Weights of a small GPT-style language model, trained from scratch on English Wikipedia: 181M tokens.
MLP neurons of a small language model. Each row is named by its layer, matrix (down: output weights) and neuron, and shows model dimensions 192-255. Each number is 50 + 12 x the weight over its row's rms, rounded and kept within 0 to 99.
After each neuron's rows, "fires before" lists the tokens most often just after its 100 highest values on Wikipedia text that the model never trained on.

L3.down693:60 49 37 32 48 72 35 40 46 54 47 58 53 56 53 48 50 43 56 47 63 48 27 65 50 45 49 52 55 38 40 52 69 47 73 74 69 43 41 45 45 22 49 52 38 59 44 53 67 69 45 47 53 50 55 24 46 66 36 62 70 15 55 43
fires before: " ", " —;"

L3.down483:29 36 52 59 50 37 56 73 57 66 28 33 44 43 57 47 44 44 52 44 58 75 42 58 36 57 35 62 60 54 45 70 59 71 53 57 50 68 64 74 57 54 48 39 55 61 41 38 56 37 53 46 43 37 23 67 48 58 54 33 50 49 25 59
fires before: " ", "ect", " –"

L8.down958:54 31 42 46 79 75 38 38 44 38 56 47 39 45 49 60 68 43 70 66 48 40 49 45 39 37 53 51 41 46 60 55 44 47 66 53 40 44 59 40 40 57 51 63 39 55 44 55 53 63 51 54 71 41 50 48 32 53 44 61 48 32 50 29
fires before: " ", "0", "2"

L8.down502:38 84 48 56 42 41 51 49 45 53 69 45 52 52 27 33 49 34 40 63 47 43 93 42 33 40 48 82 55 57 59 58 32 84 36 50 49 41 51 33 38 27 42 45 46 31 39 44 56 62 61 49 47 51 53 56 40 48 62 59 71 54 47 63
fires before: "1", "2", "A"

L7.down802:42 33 49 60 51 43 75 71 29 35 42 74 56 24 46 60 79 51 44 41 39 27 70 66 53 29 35 49 65 66 65 51 35 56 52 56 61 43 59 32 53 44 53 54 32 35 46 61 53 57 34 53 49 52 35 51 43 57 71 53 58 39 60 43
fires before: "0", "2", "3", "1", "4", " |"

L8.down679:57 45 46 35 42 52 48 42 44 41 43 49 58 62 49 45 37 46 39 67 49 62 60 52 51 53 48 58 66 34 38 60 29 58 43 35 61 43 48 44 60 54 36 44 50 44 48 46 54 83 65 54 35 75 69 41 40 49 51 56 54 55 41 56
fires before: "The", "-", "===", "|", "P"

L8.down44:48 71 46 49 41 45 37 41 55 47 43 32 52 53 49 47 11 48 46 40 71 41 59 50 38 48 19 48 41 64 63 56 32 30 52 33 51 42 53 63 36 52 55 78 63 36 46 50 55 19 53 69 54 40 61 32 55 85 26 68 50 63 51 59
fires before: " |", "%", " (", " |\n"

L8.down663:38 77 53 43 49 58 47 26 48 50 38 40 49 48 59 46 45 79 47 46 59 60 27 63 51 49 48 50 42 37 59 31 55 37 53 51 62 57 56 60 51 53 71 37 51 60 52 52 47 49 53 39 54 42 43 63 43 56 46 42 49 59 48 48
fires before: " |", ".", " of", ":", " was", " ("

L4.down584:62 35 39 36 59 59 44 53 36 50 35 57 46 44 62 45 71 43 55 50 43 61 37 47 38 57 47 61 42 55 49 77 31 42 41 42 60 52 60 51 70 63 52 58 58 65 31 39 48 48 28 45 53 44 44 54 49 60 47 27 69 42 43 67
fires before: " ", " \"", " Candidate", ","

L8.down990:77 42 48 61 42 46 66 64 39 51 43 40 39 47 61 55 66 64 42 50 22 49 49 66 45 63 50 59 58 50 50 61 70 51 76 40 50 51 57 65 72 52 58 45 45 60 48 46 54 39 54 78 51 62 66 36 36 36 51 54 61 48 64 57
fires before: " ", " the", " March"

L3.down44:47 46 46 77 46 60 66 49 30 55 55 30 29 63 54 59 41 49 60 67 35 44 54 36 41 37 54 58 47 66 56 40 45 41 51 70 59 47 46 37 73 68 39 36 67 38 36 68 61 65 38 50 50 57 55 61 72 37 49 47 52 60 62 63
fires before: "-"

L7.down96:53 66 28 43 62 61 57 58 28 38 67 54 55 68 32 58 59 72 60 56 50 50 43 35 54 29 43 45 45 54 70 48 59 52 43 42 50 71 58 65 54 50 68 57 33 61 52 40 60 46 67 60 44 62 39 46 62 63 39 45 44 28 48 57
fires before: "0", "6", "9", "5", "2", "4"

L3.down709:58 57 54 55 44 75 42 37 46 58 38 47 56 71 50 40 43 50 51 52 47 34 51 30 34 56 50 65 46 78 31 49 40 33 65 61 46 63 71 13 52 33 65 39 24 48 68 48 36 40 40 40 35 61 62 64 52 45 52 40 65 46 54 66
fires before: "-", "=", "M", "In", "Pop"

L7.down891:75 66 48 51 50 57 47 55 27 78 54 57 49 75 59 39 64 43 52 45 29 41 71 39 54 62 29 68 47 50 40 50 39 45 31 49 38 54 54 55 45 35 52 41 48 42 34 69 52 73 71 57 52 43 77 37 35 52 62 40 59 51 64 53
fires before: "|", "1", "7", "5", "2", "4"

L7.down193:27 51 61 67 58 42 40 53 60 42 40 45 59 46 52 49 59 43 39 52 52 45 45 38 47 62 41 45 79 38 72 48 35 37 51 43 72 67 62 69 55 54 62 51 40 20 53 53 69 48 30 38 58 35 51 37 54 68 54 42 47 62 57 47
fires before: " ", " |", "ent", " the", " ("

L8.down419:48 47 34 30 57 66 52 34 66 52 81 21 58 52 40 55 56 35 70 49 75 50 44 58 30 33 46 51 54 68 58 52 43 45 52 60 51 53 46 62 48 56 35 32 60 65 57 46 29 45 44 46 43 42 77 71 60 48 51 68 37 41 44 73
fires before: " "

L8.down870:56 37 33 50 59 27 48 77 38 53 44 53 36 60 65 52 48 44 33 64 60 74 68 50 50 61 49 47 52 52 67 52 70 44 45 63 36 43 60 39 57 34 30 48 61 57 30 56 45 40 68 40 45 69 54 44 52 28 55 41 40 49 53 58
fires before: " ", " —", " March"

L4.down938:66 36 47 44 35 33 81 68 38 68 53 49 42 50 52 31 54 48 57 32 41 65 37 08 52 44 52 43 42 39 50 36 56 50 49 58 48 38 51 51 53 39 40 56 64 37 54 37 42 55 45 56 51 45 55 53 43 49 35 41 41 50 66 42
fires before: "|", "|---|---|---|---|\n", "|---|---|---|---", "|---|---|---|---|---|\n", "|---|---|\n", "|---|---|---|---|---|---|\n"

L3.down614:57 39 46 62 47 65 47 30 62 38 32 74 45 42 50 59 42 53 46 47 45 35 18 50 34 50 60 36 61 50 49 49 51 62 54 63 47 40 58 40 46 57 50 69 51 59 54 42 65 55 50 44 45 45 43 52 36 66 60 47 84 48 43 53
fires before: " |\n", " |", " ", " —;", " G"

L3.down1011:57 38 39 42 55 30 54 66 48 55 41 74 45 52 62 31 49 69 37 40 35 59 53 48 35 33 50 33 64 53 41 43 51 41 68 46 65 46 23 31 47 48 70 53 60 43 58 59 42 67 65 50 42 66 46 52 46 39 48 61 63 68 44 47
fires before: " ", " the"

L8.down469:45 60 20 52 26 51 54 41 52 49 51 50 26 72 61 46 55 55 50 54 50 66 47 46 53 52 50 57 39 35 54 49 42 42 62 42 41 43 42 51 61 68 61 65 67 64 57 50 59 25 43 53 31 40 35 44 61 56 59 47 38 24 47 51
fires before: "8", "6", "9", "3", "0"

L8.down903:21 48 59 56 46 34 54 48 64 32 64 56 51 55 42 27 51 42 58 49 51 51 54 56 47 63 61 43 68 30 48 55 43 55 34 42 34 63 35 65 51 56 47 51 74 64 55 24 57 64 43 64 45 41 51 53 43 74 63 63 76 64 43 60
fires before: " |", ",", " census", ")"

L3.down95:64 40 37 52 75 50 73 33 65 54 55 38 41 30 76 45 47 54 75 49 48 49 60 59 66 61 48 43 48 41 57 40 50 65 50 67 66 41 51 42 44 49 54 45 30 44 59 52 49 45 61 55 50 29 48 28 62 48 35 72 52 46 30 51
fires before: "1", "2", "5", "4", "3"

L8.down126:63 62 50 53 35 46 26 51 43 60 75 53 67 41 48 53 66 54 36 44 61 94 38 34 53 20 66 59 51 51 51 59 28 44 69 68 48 35 58 30 66 69 45 48 47 81 73 36 48 42 48 64 49 35 39 56 65 38 72 47 50 52 50 38
fires before: "8", "7", "9", "5", "6", "4"

L4.down867:48 56 47 57 41 62 68 31 48 70 57 57 43 41 82 48 54 32 62 54 50 48 47 37 53 46 76 59 45 70 54 25 74 25 67 56 65 34 30 41 72 36 36 54 42 46 26 54 61 46 30 55 58 51 60 58 49 65 41 57 55 55 56 51
fires before: "-", " |"

L7.down209:57 68 52 42 56 63 65 52 45 73 25 57 50 56 49 50 71 36 59 53 44 54 54 50 46 40 56 44 42 63 60 46 58 33 54 48 62 36 46 58 33 39 66 41 35 45 55 48 48 59 32 72 50 40 54 44 13 60 65 39 64 52 78 56
fires before: " ", " |"

L8.down21:48 64 49 60 66 59 50 54 58 49 27 41 32 45 57 67 37 41 44 41 43 50 63 49 48 54 32 57 46 41 54 28 44 36 47 67 49 77 49 58 52 47 48 69 39 39 46 57 49 46 65 48 33 52 39 62 41 30 54 47 61 64 56 68
fires before: "2", "0", " as"

L8.down144:57 48 58 59 56 67 45 55 68 55 56 63 55 52 67 42 46 43 65 51 34 40 54 46 48 23 72 52 17 56 39 49 60 32 53 50 50 47 35 47 60 33 57 57 35 42 50 46 72 29 39 53 48 49 54 76 27 48 33 58 40 53 42 66
fires before: " ", "-", " age", "2"

L7.down592:34 47 48 62 45 70 57 65 46 58 46 24 47 58 46 56 48 40 45 52 54 56 57 33 34 46 52 41 56 66 33 46 55 54 78 51 35 51 46 49 41 42 61 58 62 45 37 51 51 55 56 45 48 44 65 67 54 54 71 48 19 37 52 40
fires before: "-", ":", "E", "C", "0"

L3.down348:55 47 56 49 34 36 40 49 49 36 57 49 49 40 64 59 42 32 31 32 68 74 47 49 59 39 43 52 51 42 62 43 45 34 53 58 42 53 39 56 56 59 64 61 45 82 44 42 48 33 76 15 47 66 51 45 52 51 59 52 33 53 50 67
fires before: "1", "2", ":", " |", "3"

L3.down169:40 26 49 43 68 56 57 24 46 59 54 21 58 25 29 31 55 47 77 52 50 56 63 43 57 59 52 43 35 60 50 31 45 58 67 60 60 53 71 34 33 42 69 46 67 39 60 65 31 60 50 40 45 56 44 58 48 36 38 56 39 61 50 53
fires before: "=", ":", "M", "C", "In"

L7.down795:61 19 50 51 48 38 39 44 38 24 57 36 58 56 39 68 49 40 42 46 60 51 53 44 48 33 41 38 46 38 35 51 53 54 64 57 37 46 42 56 42 50 34 66 59 42 41 60 45 66 69 31 67 52 43 45 37 48 48 53 59 58 45 57
fires before: ".", "–", " (", "8", "6", "7"

L7.down567:54 46 65 52 40 44 53 40 43 75 50 64 38 54 30 71 66 43 52 53 45 31 47 33 40 47 63 65 57 55 45 57 41 46 51 52 71 02 38 58 73 55 73 44 54 58 54 47 39 64 48 38 63 27 37 52 52 63 69 52 41 39 39 42
fires before: " by", " in", " to", " of", " and"

L7.down896:42 55 53 39 68 27 35 55 52 32 46 52 79 51 59 19 39 37 35 37 58 69 48 58 64 58 51 63 46 50 18 45 46 70 41 51 46 45 51 66 55 65 64 47 57 39 36 62 39 43 40 38 57 50 52 53 60 54 42 66 52 54 48 39
fires before: "-", "%", ")", " (", " |"

L7.down690:49 58 48 64 42 36 45 67 35 57 29 51 40 63 24 54 40 35 52 57 48 51 58 58 42 48 72 65 50 51 44 33 68 55 34 54 52 45 52 49 72 42 62 76 42 20 77 61 33 68 59 61 35 48 41 64 38 65 51 38 37 42 32 40
fires before: "9", " ", "0", "2", "5", "8"

L7.down713:56 63 29 37 52 62 72 65 52 64 48 20 51 69 56 47 78 49 57 33 46 30 53 34 36 74 57 38 21 58 57 51 41 46 59 61 45 44 54 51 45 47 81 40 36 55 46 48 46 58 61 33 32 30 65 53 47 90 29 52 44 56 39 46
fires before: " |", "0", "3", "4", "%", "2"

L8.down268:12 50 72 51 46 44 40 41 56 61 53 37 35 37 45 36 57 58 54 43 49 70 31 58 51 39 65 56 45 58 66 35 53 53 43 16 42 41 58 49 40 46 57 64 79 45 59 57 56 51 56 67 31 54 57 70 49 65 45 39 42 21 65 36
fires before: "|", "-", " in"

L7.down728:51 57 54 67 39 35 57 50 54 44 61 40 51 47 31 67 49 51 35 34 54 45 55 61 53 46 58 31 55 58 52 54 31 50 51 30 73 53 56 26 75 46 28 34 52 35 59 41 41 51 30 41 67 58 60 40 24 33 53 30 45 66 53 66
fires before: "==", "The", "===", "H", "B"

L4.down705:37 66 46 53 43 76 61 51 56 39 57 33 49 53 52 59 23 46 40 70 45 35 56 57 74 51 33 64 38 59 61 49 64 46 55 53 65 44 60 49 40 30 50 57 55 62 62 56 42 63 44 33 49 61 53 69 51 38 44 63 47 44 46 46
fires before: ":", " zone", " |", " not"

L3.down440:42 33 64 37 48 68 50 59 42 54 39 46 83 41 60 25 65 46 54 52 53 59 45 33 52 48 55 33 49 53 49 48 45 71 53 54 48 52 69 63 60 48 44 47 42 33 72 44 71 40 44 59 54 54 39 72 54 52 54 64 53 40 23 69
fires before: " |", "1", "3", "2", " "

L8.down434:54 42 72 66 54 49 61 37 52 50 46 72 51 41 50 57 54 59 52 57 60 53 18 46 38 58 58 50 49 66 50 61 78 42 57 47 49 77 40 32 32 41 69 46 42 56 32 53 56 23 47 46 59 48 35 46 45 40 60 44 18 41 41 56
fires before: "|", "5", "0", "l", "4", "ted"

L8.down161:44 38 44 27 33 61 83 39 58 29 55 67 56 48 43 50 48 39 59 52 26 48 14 54 44 39 52 53 42 67 42 51 50 34 66 45 23 55 51 62 44 49 43 40 51 46 43 50 55 61 46 63 77 43 54 34 55 58 52 43 54 72 32 41
fires before: "1", "2"

L8.down929:53 37 74 56 65 37 61 51 56 36 40 55 83 67 52 43 32 53 44 42 44 53 41 41 65 56 51 43 34 51 45 34 22 52 64 69 39 29 51 40 46 59 65 63 62 27 57 31 24 51 54 55 55 58 43 46 39 32 52 61 61 53 47 49
fires before: "4", "0", "3", "2", "6"

L3.down324:65 47 51 20 48 46 56 47 71 42 51 43 49 38 67 63 42 64 53 65 68 39 55 58 62 40 39 45 38 34 50 43 43 56 31 63 54 47 70 62 49 48 48 48 24 60 42 43 62 38 54 56 58 49 42 46 66 59 52 56 39 58 40 62
fires before: " |", "–", ";", " |\n", "7"

L3.down993:50 31 37 49 29 43 74 15 64 53 58 48 46 39 42 50 47 47 42 44 66 47 46 43 33 48 55 31 77 49 46 45 38 43 52 43 65 55 42 55 54 41 36 36 66 29 43 53 48 42 46 48 52 43 61 58 59 48 34 48 52 28 67 52
fires before: "|", "-", "===", "The"

L8.down518:33 57 46 53 44 53 62 63 35 70 48 59 33 59 45 66 42 50 24 34 48 35 60 68 60 39 46 38 59 71 50 56 38 43 47 40 57 54 66 44 34 38 36 50 65 44 50 48 44 53 63 42 58 30 73 57 61 36 60 36 38 37 53 44
fires before: " ", " the", "3"

L3.down123:70 62 51 45 43 41 54 19 62 56 67 46 53 48 56 63 49 50 63 47 39 46 40 53 49 55 54 70 72 61 58 18 44 50 60 52 50 54 46 68 70 56 63 43 53 58 34 34 27 75 53 48 54 40 73 57 25 58 32 37 51 49 42 56
fires before: " |", ".", " |\n", "%", "4"

L8.down693:50 40 53 29 50 40 60 63 52 55 41 28 62 65 57 38 43 45 28 43 69 49 57 64 50 35 67 66 54 71 45 68 38 38 68 31 66 54 71 29 61 43 49 45 47 52 50 63 29 59 54 73 43 34 40 42 49 36 55 36 62 46 39 52
fires before: "|"

L7.down839:57 36 33 38 55 50 47 52 43 51 40 48 78 50 56 67 52 40 35 87 59 58 47 63 28 50 42 39 50 48 69 67 51 63 35 35 59 46 40 45 36 52 60 64 44 39 42 64 42 59 53 31 48 46 37 63 58 38 55 44 53 46 35 56
fires before: "0", "2", "3", "–", "4"

L3.down526:54 40 57 41 33 42 45 63 67 46 70 51 66 50 35 41 36 36 69 53 54 24 60 46 37 47 50 55 66 66 77 71 34 75 42 55 32 51 68 67 73 46 41 56 58 54 47 50 54 31 61 52 37 43 68 33 41 63 51 46 51 44 45 57
fires before: "\n", "-", "==\n", " ", "==\n\n"

L8.down397:67 54 56 40 49 59 38 40 55 57 43 28 32 45 58 59 54 83 55 71 45 60 60 46 77 44 45 45 68 69 34 45 43 51 59 49 53 40 64 29 48 63 64 56 57 50 54 70 51 34 46 56 43 69 50 41 65 54 41 61 27 45 63 55
fires before: "0", "1", "2", "3", "7"

L3.down355:50 47 60 47 66 66 47 24 52 54 24 49 68 60 30 57 60 37 50 50 40 53 51 61 42 65 34 27 38 48 47 26 50 57 65 43 47 48 35 57 48 38 79 48 68 45 37 46 45 63 58 36 32 69 48 56 52 38 48 56 65 35 47 40
fires before: " ", " |", " |\n"

L8.down555:73 70 47 30 61 23 46 56 54 43 62 44 70 47 44 49 42 60 50 44 54 43 65 52 38 44 70 89 44 47 48 50 76 39 33 39 38 50 34 59 43 41 33 32 36 53 37 69 47 53 49 50 22 84 58 79 46 32 60 38 47 72 24 56
fires before: "2", "1", "9", "E", " ("

L8.down607:59 56 68 42 44 57 57 46 35 38 43 50 61 43 55 70 35 50 63 47 39 58 72 45 50 55 46 47 65 31 57 71 36 55 54 71 50 58 53 55 52 57 66 56 60 55 46 44 58 28 78 62 53 50 60 36 48 26 45 48 55 52 65 50
fires before: " |", "5", "1", "4", "6"

L7.down350:47 56 43 33 60 36 46 52 55 40 56 45 37 49 53 48 77 54 27 62 64 66 39 67 32 69 67 61 45 43 53 63 62 36 33 52 35 30 62 82 34 47 43 54 29 45 69 20 58 49 36 50 52 52 42 52 36 45 48 54 36 65 60 56
fires before: " ", " |", " •", " \""

L4.down249:34 34 55 48 63 59 56 47 55 36 61 35 53 46 56 47 49 51 55 25 32 37 48 64 54 28 35 55 57 69 65 59 59 51 64 27 34 44 40 42 49 50 63 33 50 47 57 59 44 67 67 60 60 55 24 44 47 86 51 33 50 57 43 41
fires before: "0", "1", "3", "2", "4"

L7.down362:56 56 43 30 44 62 44 43 57 58 44 45 67 59 65 31 53 48 39 60 69 49 62 56 54 62 42 56 40 53 44 57 54 62 38 33 40 52 67 73 39 54 55 67 41 50 61 68 64 51 35 18 64 50 41 42 47 55 37 80 54 51 47 53
fires before: "0", "6", "4", "1", "7", "9"

L8.down884:62 52 56 35 58 54 48 53 70 49 53 58 60 62 60 34 62 43 53 57 57 48 43 61 52 52 64 61 49 68 42 71 51 38 55 18 53 42 58 44 64 43 54 55 59 42 56 78 32 61 78 58 58 51 43 63 32 72 52 53 68 54 48 51
fires before: "0", "1", "7", "5", "°"

L3.down763:50 44 84 60 38 43 42 58 40 63 55 58 51 64 42 41 44 55 59 34 39 27 60 43 59 60 59 46 13 47 37 49 53 31 55 32 59 50 77 50 48 39 45 43 52 36 58 43 52 44 60 59 49 43 51 66 53 45 50 54 45 58 45 66
fires before: "==", "The", "S", "==="

L4.down911:68 40 56 37 49 66 27 64 49 53 80 29 50 76 56 71 49 42 59 54 59 55 36 58 55 48 39 53 44 51 55 61 40 49 46 41 58 56 54 66 29 57 47 48 57 59 39 42 51 55 36 43 62 39 77 47 54 48 59 30 52 38 35 50
fires before: " ", ",", ".", "ined", "-", " of"

L8.down675:63 67 46 38 61 53 42 40 49 46 44 62 64 37 48 68 38 47 42 39 53 40 47 53 41 55 56 81 55 38 71 54 55 38 70 42 63 68 38 46 49 51 44 50 51 46 35 57 61 46 53 69 70 50 55 52 26 71 76 56 57 64 42 65
fires before: " |", ".", ";", ",", " (", "5"

L4.down335:47 60 48 52 28 55 53 49 49 33 43 47 52 56 51 69 46 54 49 55 33 44 51 59 47 63 52 59 32 55 49 43 36 60 47 69 55 49 39 48 38 48 45 48 33 55 43 41 51 42 73 61 68 50 32 56 42 68 61 40 42 53 37 52
fires before: ":", "\n"

L4.down880:62 48 39 31 54 74 71 37 59 65 48 36 43 54 62 44 45 60 38 61 53 65 42 41 55 48 48 52 41 40 35 40 46 53 55 57 39 61 62 36 33 68 36 56 71 38 43 63 59 55 63 33 61 63 43 67 33 64 59 48 44 42 51 56
fires before: "-", ":", "\n", " on", " zone"

L4.down918:47 38 44 49 57 68 52 47 46 66 50 71 40 68 65 48 57 50 59 52 38 44 73 48 47 76 55 27 51 50 39 43 42 43 32 53 54 75 67 80 56 60 50 50 39 32 25 62 49 63 47 52 25 53 62 53 43 40 65 61 54 62 57 66
fires before: " ", " —", " Final", " |"

L3.down71:53 47 41 55 57 62 41 38 45 55 54 60 43 37 41 40 54 44 50 68 51 50 52 54 26 48 51 45 55 75 37 49 53 39 56 41 41 64 34 44 42 56 34 47 51 40 31 43 47 48 54 61 61 57 41 35 29 47 53 57 72 50 39 52
fires before: " ", " G", " %", " —", " |", " ±%"

L3.down85:57 70 42 29 49 55 57 34 51 39 65 68 51 66 49 40 54 64 59 75 36 48 39 58 40 61 39 46 29 49 51 29 52 42 40 61 54 58 50 59 43 24 49 42 33 43 40 42 47 59 59 47 52 47 52 50 60 45 63 66 49 43 43 71
fires before: " ", " |", " —", ".", " |\n"

L7.down40:45 36 50 51 47 44 36 70 54 56 26 56 51 39 45 43 47 40 61 49 72 45 37 30 62 57 33 46 41 46 42 37 43 45 47 32 32 54 39 62 30 47 63 70 79 29 48 47 54 56 55 24 49 45 50 49 53 53 60 51 82 52 61 43
fires before: "2", "1", " ", "3"

L7.down35:43 36 55 54 62 15 55 42 63 47 34 45 49 56 52 45 74 42 53 36 67 61 64 39 41 61 45 38 60 37 59 52 51 21 74 35 61 53 62 60 59 60 39 60 47 51 40 56 54 55 39 45 53 38 50 35 21 57 58 73 38 62 30 30
fires before: ":", ")\n", "°W", "°N", "–", ","

L4.down45:68 31 45 62 30 37 56 54 35 63 49 45 62 80 43 70 84 43 62 46 63 38 40 74 57 53 50 49 33 71 41 44 55 52 41 33 42 46 60 61 54 50 61 44 28 37 70 49 50 45 57 57 37 55 46 45 51 61 68 46 61 40 24 41
fires before: "9", "8", "0", "7", "6", "5"

L4.down646:39 66 58 38 36 27 24 53 66 43 29 51 56 28 54 62 62 36 24 56 78 44 42 46 66 31 63 57 48 45 52 38 69 36 45 60 57 78 48 49 34 52 50 39 70 38 33 70 44 37 41 56 66 53 42 58 69 41 50 46 54 46 44 51
fires before: " ", " |", " Time"

L8.down516:55 33 58 36 37 56 68 34 40 45 52 95 54 71 39 55 62 68 53 61 54 46 68 49 57 33 37 58 67 40 52 45 57 51 70 41 28 39 40 75 48 59 47 33 69 45 37 53 61 35 57 51 40 51 43 28 58 48 40 57 46 63 54 48
fires before: "1", "3", "2", "4", "7", "5"

L7.down735:58 63 43 23 54 36 45 64 44 53 58 47 29 53 54 48 69 55 36 51 48 53 65 39 60 52 57 47 55 52 25 48 56 30 40 77 52 48 51 63 51 53 58 50 41 43 23 41 58 50 63 29 52 50 62 42 69 62 34 37 41 72 69 27
fires before: " |", "1", " |\n", "2", "4"

L7.down818:65 45 64 47 50 62 48 49 57 46 54 72 54 40 53 45 49 37 46 60 50 56 47 38 51 45 27 58 64 38 64 73 56 43 63 53 56 34 59 36 33 35 59 71 50 56 43 60 49 34 65 47 54 56 34 54 68 38 48 52 48 18 41 57
fires before: "9", "2", "3", "4", "0", "6"

L4.down722:71 61 79 46 45 61 45 61 45 47 47 52 55 58 58 39 33 55 60 50 58 71 75 50 34 68 40 48 35 51 45 31 67 31 49 45 56 57 57 64 26 47 76 72 62 46 24 20 54 58 56 63 41 44 53 51 61 57 58 47 50 52 46 65
fires before: " ", " —", " —;"

L7.down19:61 41 37 49 75 61 46 38 32 50 55 39 29 37 57 48 63 51 52 35 28 38 39 62 61 30 41 46 47 54 49 64 55 58 60 76 44 40 51 46 43 36 48 46 43 43 61 69 30 49 39 26 55 46 35 70 56 55 40 48 49 36 40 61
fires before: ",", ".", " to", " –", "6", "–"

L7.down60:56 37 34 42 52 50 61 62 42 43 50 37 47 69 32 92 48 72 25 45 39 43 53 54 36 33 21 56 59 62 48 41 38 47 52 43 33 47 60 62 59 34 74 50 52 40 63 48 49 49 61 58 53 25 50 51 71 65 68 41 45 53 32 34
fires before: ":", "–", "\n", "2", ","

L4.down569:48 49 56 39 51 37 75 58 51 43 39 47 72 50 52 41 48 46 70 71 44 56 32 36 44 42 45 45 38 42 37 26 41 57 55 38 69 48 38 51 36 51 68 63 50 48 36 50 36 47 67 45 51 60 41 41 61 35 45 54 54 44 61 56
fires before: "0", "6", "9", "7", "th", "8"

L7.down31:58 74 50 58 37 52 65 48 45 65 62 37 44 47 49 49 43 40 68 71 52 53 34 55 46 33 56 54 47 50 47 34 55 41 38 53 32 39 44 61 50 39 43 63 26 47 55 37 69 45 47 57 43 15 39 41 63 59 43 78 41 31 54 43
fires before: " and", " (", ",", "\n", " who", " of"

L4.down601:25 43 20 40 51 49 67 49 50 43 26 69 52 43 52 43 57 52 52 53 56 45 74 56 85 23 46 58 56 48 43 60 32 45 44 51 41 62 49 48 63 51 64 64 38 32 49 28 38 42 61 35 63 25 31 40 49 61 57 54 50 46 63 51
fires before: ")\n", "2", "1", ":", "0"

L7.down849:53 63 45 59 21 67 64 33 69 47 74 39 32 41 44 50 24 51 55 50 57 48 45 78 39 49 24 56 51 41 46 82 53 41 53 38 47 62 54 57 44 54 50 34 44 46 41 32 41 38 46 37 35 35 53 52 57 50 34 42 47 47 43 71
fires before: ",", ".", "\n", ".\n\n", " States", "^{"